Weights of a small transformer language model: attention and MLP in parallel.
MLP neurons of a small language model. Each row is named by its layer, matrix (up: input weights; down: output weights) and neuron, and shows model dimensions 0-191. Each number is 500 + 25 x the weight over its row's rms, rounded and kept within 0 to 999. Numbers have three digits each.
After each neuron's rows, "fires after" lists the tokens most often just before its 100 highest values on Wikipedia text that the model never trained on.

L2.up227:479489508512489532502506493474471448568492465508503458489470462502500506496522512495463473490501517513455513502533464490497482511501541487512441524494533532494553490519476485516522456492488488545527488506544502492481496485511496510504529495471477487528479484520473463531510503510538498544494509504505477560469500470452491510505515537475531515504478483509514461533530493492511516498511494477499457478549496510498511491508504493527521509482528485569490455534511507494506469509532483525505501489501532492557500465429528527510516566475464493484495528531461516458472522492498494507
L2.down227:509511514464515526497486507499557553478517567493506524511516530499505500499486481521538516528483508509499489466469516507490510489534500533510565482509482505507508517490532519517493548537498507510473531489504499479492517533522492523474469509549522481482517501505513508492505511460494474473530497484497501511529530538531511460512476477506476501519507509471511510506473555481486482512499486523477520505504499496477523469501524542450511494541470506465513511535483474493462512516469478512492483519514463517485504544568454468489489426494497492530546428467537467549534497508507473464
fires after: "p", "j", "ff", "f", " s"

L4.up503:458502463450497492481479509487493497529519516486473509454512506479479523535535491505499487491499484507435489503462437485485529515527495552501503464500448488495492521520479523515492511531473511498544482510497524499449505507507482517507476569497534433534493522543480475485447518534500470475505517536506455504521487482496502472477525527518547518516465516512510523535487505506460489477547454504461496497522530504518474481489545498492480493511489534490487521466503501471541503477494508547510546470492495506548500518530490519523478495540523522501508519511515499491465465531485532514
L4.down503:568522526508481521534482517514542481525411476510535490517505531566481494458468477508552499504481496495527526503539512520506509506496477476509501455511590487495482448472480500505523469473477526527512518538443485516510485484485501461486525483487484514467548502497550502499518479466463483502475525501509477469485529504501493486543488498487499475529507486518518488523527482482475535508494540531555475519491504508483512487527504488495484508483523499494508438543485499507494473508475488487514471468519477501450485464492507469488498512477512486511466519522508517514489525481515512503
fires after: " New", "C", "A", "T"

L4.up179:500478504539521563500483461522506523507485540523504471501509516526524528516512479480507485503472464515483543482503509486550484503502529486493538500496492464496513530511474504488525524514522460549516475539521543524477458468509453507493510527491510493552517483524476461497524479566514494501496522525521462500539522505512514520518476472505501510482507483512489492521413498482512547501483503490532482475519510469504498483464475454468505531532541486458526454478486446532491502518508447516476511469484500500497483494478541490508544490482493511477458482538497541512489488469509527488
L4.down179:505518526507493462494518508500463495482543485482553477494504490478486505495491504515496518483539541504514457511494482535449513508482461511477491463520527505516479468486529482509479483486479500467480539483481443476534543546473545487487496482538479494465495517504525546536510479454528527493544464511495530505464477478473508487482517479516500483524526497496537515475544468532524487475489484545474506517472474523476483521504516567549498451462444517520501516522503535475514495466500547512511488519496524507484521511519453519492470510539501485540530517474505462502506519514501473478
fires after: " e", "ov", "e", " m", " t"

L4.up319:540520486526471511500515469514495496528492492519469503471472490493497532500493486495516500532468449522459521487524481489501463483508483505501500507486468501489450513457532536550499441492517482522545516539494461486510533453505506578475442519540454476513513449519493482494463535481551520487499491487515527471460490494493501527473482508474484498474523485522472449513496489522520533464520460512494492438493521498483538495519528502481466517535520479510503539544454476532510533497525511529488504508460506535480474495511498478505516519533533521500502514524496518505512512476521504514
L4.down319:489480522499516510518480523485485483486496512501536479503504522499525476501529525503464517480521553488511473515486524513477542491484505501502497509506537507498536499540490484466522545519486512501434512452523533515480492546468486413515541494457520530484494576492497517484551459517470492494502515541480454516564515524490481482513490491539494496521475480460518542511494513455476479542460553483499526568536482488516487489473466514485536474485495515485488481469517536465497458499490494480484492487522484473534501503484509493467483488495500494519506523488477513493501490495473485515
fires after: ".", "it", "ct", "ur", " A"

L4.up338:484512508471520503499499464520477510513526525547453467531508536524492534485523505479491491512501522510471498483512486482493495508460503555545521547519499498525494524500477503480509535540502461482510523536508548504492507463500504495497502481526486446510509470445468492504490459511533520526514501493475487533544503463538511481495469449438507509518509468499477460493501478524458512455442528499549497552533499463521479492480499458515512554520554474493511513509467471511489489506488521522472527510487521492506509483525496527508529502490515515488466486495505558451507477497466527495
L4.down338:529485505532509486454501527481519505482466493484507522474489496510531472522483510511475530502537513497521520485509528518527492487525488455453481497493516539487510495510532511501459443472519485495478508488473464497536486527424501477494506506488499573506492542520510528488496533494444507491507500503514508468443494498471486512502493497523486503489492532498503549503504508471522440548550481514469516494482495532499487496517512521495516459524482506526527464473504482506526518475482528473519469507500499537494515533459494490515460438530487478542570513523476458531492523487537480469
fires after: ".", ",", "4", "er", "2", " A"

L4.up608:500505482525520508493492470509499491472528535516478532497534521486470534554501508525484480502423467493527481500441498463479468521523499521474514503528495444458525513484487468503440485523464516503534531467501481512512519487498430530494528501560469498520470489460486514556468515505519487519519491513441558505487507484464502523485508514493503542510507530490506508473477468502489513495522503465494544529498537519506471470498475496503503535530499511470497509488522496495539474529531495463482547491509495511517503499483508553527479508532487469506475514484484536510499482535525526512
L4.down608:520455530496517538510517507496519535526478459462560490553462496505540482467486488465479469475550521496479523511556506552511524481472500514533503473498490538540463509500529511495579501480558478507466469546527472483517504523533520479492482506482503494481540481511540499475520479482469504518477515467497460496499518480532487503499459477505495474509508440509505474520517553507523477482454504490478472471515478472514497508498505500512508511470539473524518485502489494525470507472468504522523500514494515503479496501503507484494548501471469517507477462501502506530531490468445478507
fires after: " (", "==", ".", "ff", "p", " =\n\n"

L3.up365:486497538480516475489487506529473498520508504538477483476462484482567479530511481527497533444550525499470516504494540502533521497488485488509467487531556484439505516468494521476545530511533490506520513507513553463499503549479501502498489473465504483563489455508480521514484537489559529499510479490544497509517488486455491470435460528460474492484488493509539510517492531503520494503491504508524480481532492448469525471513489521464486529524478469500490498470478473491497510472483506508482521467494512531517539500513443488513522525487499520531521515525482501516474515529478484488
L3.down365:503486450516483535511499504470538490500491541463506511527537515517442515456478521468491476539466484517513496500514466492478483505510517522514521519489466517559500480530494475522484480484474516477484502474475431517503494429489479499510505520525497507434515569501511484499533443515464463503484519522470521497491524522521522504576517490552495514527508521475472510468511482493461514479508516506480520498490510542529508529457506480520532453472515530481491487496535527514519494516522492505507478515502480480493476519501569516496493497523484486462474487478516508492516484463503513522
fires after: "r", " Ch", " C", " ch", " Th"

L2.up206:486520484498468517546503525490488486555533495519522534505484519488515494508516494500526503502508462541480511491494493464467463524476482520464485533461545511484533504534474494476511496511483476490486474496477507483478492525529491499505448471460512486491507526505490518462513479497462490537496469525492501509544512563506538428459487490478497438494481485523541532485513447526493511517487495503532498469572499490457489472494573553481508501500504499482476464493516486494509561504464516533522504507504496483507498503525481509506529528495471514541458503525519517483489543472472508508
L2.down206:522490509497526496448508485489516501455465512499453478505516475521450525490490505512481518491494533467508505515502485518527524480532528470531511480523461492514490492464534487527492505507497552527530512505518499526506521471429493538511563511535508533510495470486519497518488526498525514476519535496513489485466484439497489562528524524515524545510519514475464478501476542463491497492502511477473509527439488495542507528513436455498499497509522478519519523513503512512484461494540499472467483485494498499509513487475503506508484473523548489474550505465465485511502453518560479478
fires after: " A", "um", " for", "A", "p", "or"

L2.up266:537480486483550556485506517532493573493501525489511524513476494525459504510484500478456500535485410505506509501531547490524498498528493450473484477461492512499492493489469532478517493493460508570498478513489460519488486495489543495506522524463478526503508486474511483566502547531504545510517477556484539539483469465505503468496471514483550512517531501519464539515509459512493470530481511492488506498514505507491499472522481492514493517488486523517495506484494456511479495504471483503477526505476506499467512542510489501435463511523469494498526524498483514492525477483524485517
L2.down266:481509534518454476509490490458506442503507468502482473480497507468536518492522478531537486461533590495495500495472476514464504505479486551509525538541512497497500493500516456541494496490545495427507507485520533470499509506443464519498500482537523470484485500537489509457494460471517464501479509457510489485531509527500506520512549481507441483507495494492546470490490541500501528472509502505527497494495493509512504524489533504474504475510503492496515470532503537466553502511542510490498469500541501504530480446488509491549533502485521510489474479503497498499459517532490528470
fires after: "or", "ra", " o", " he", " O", " S"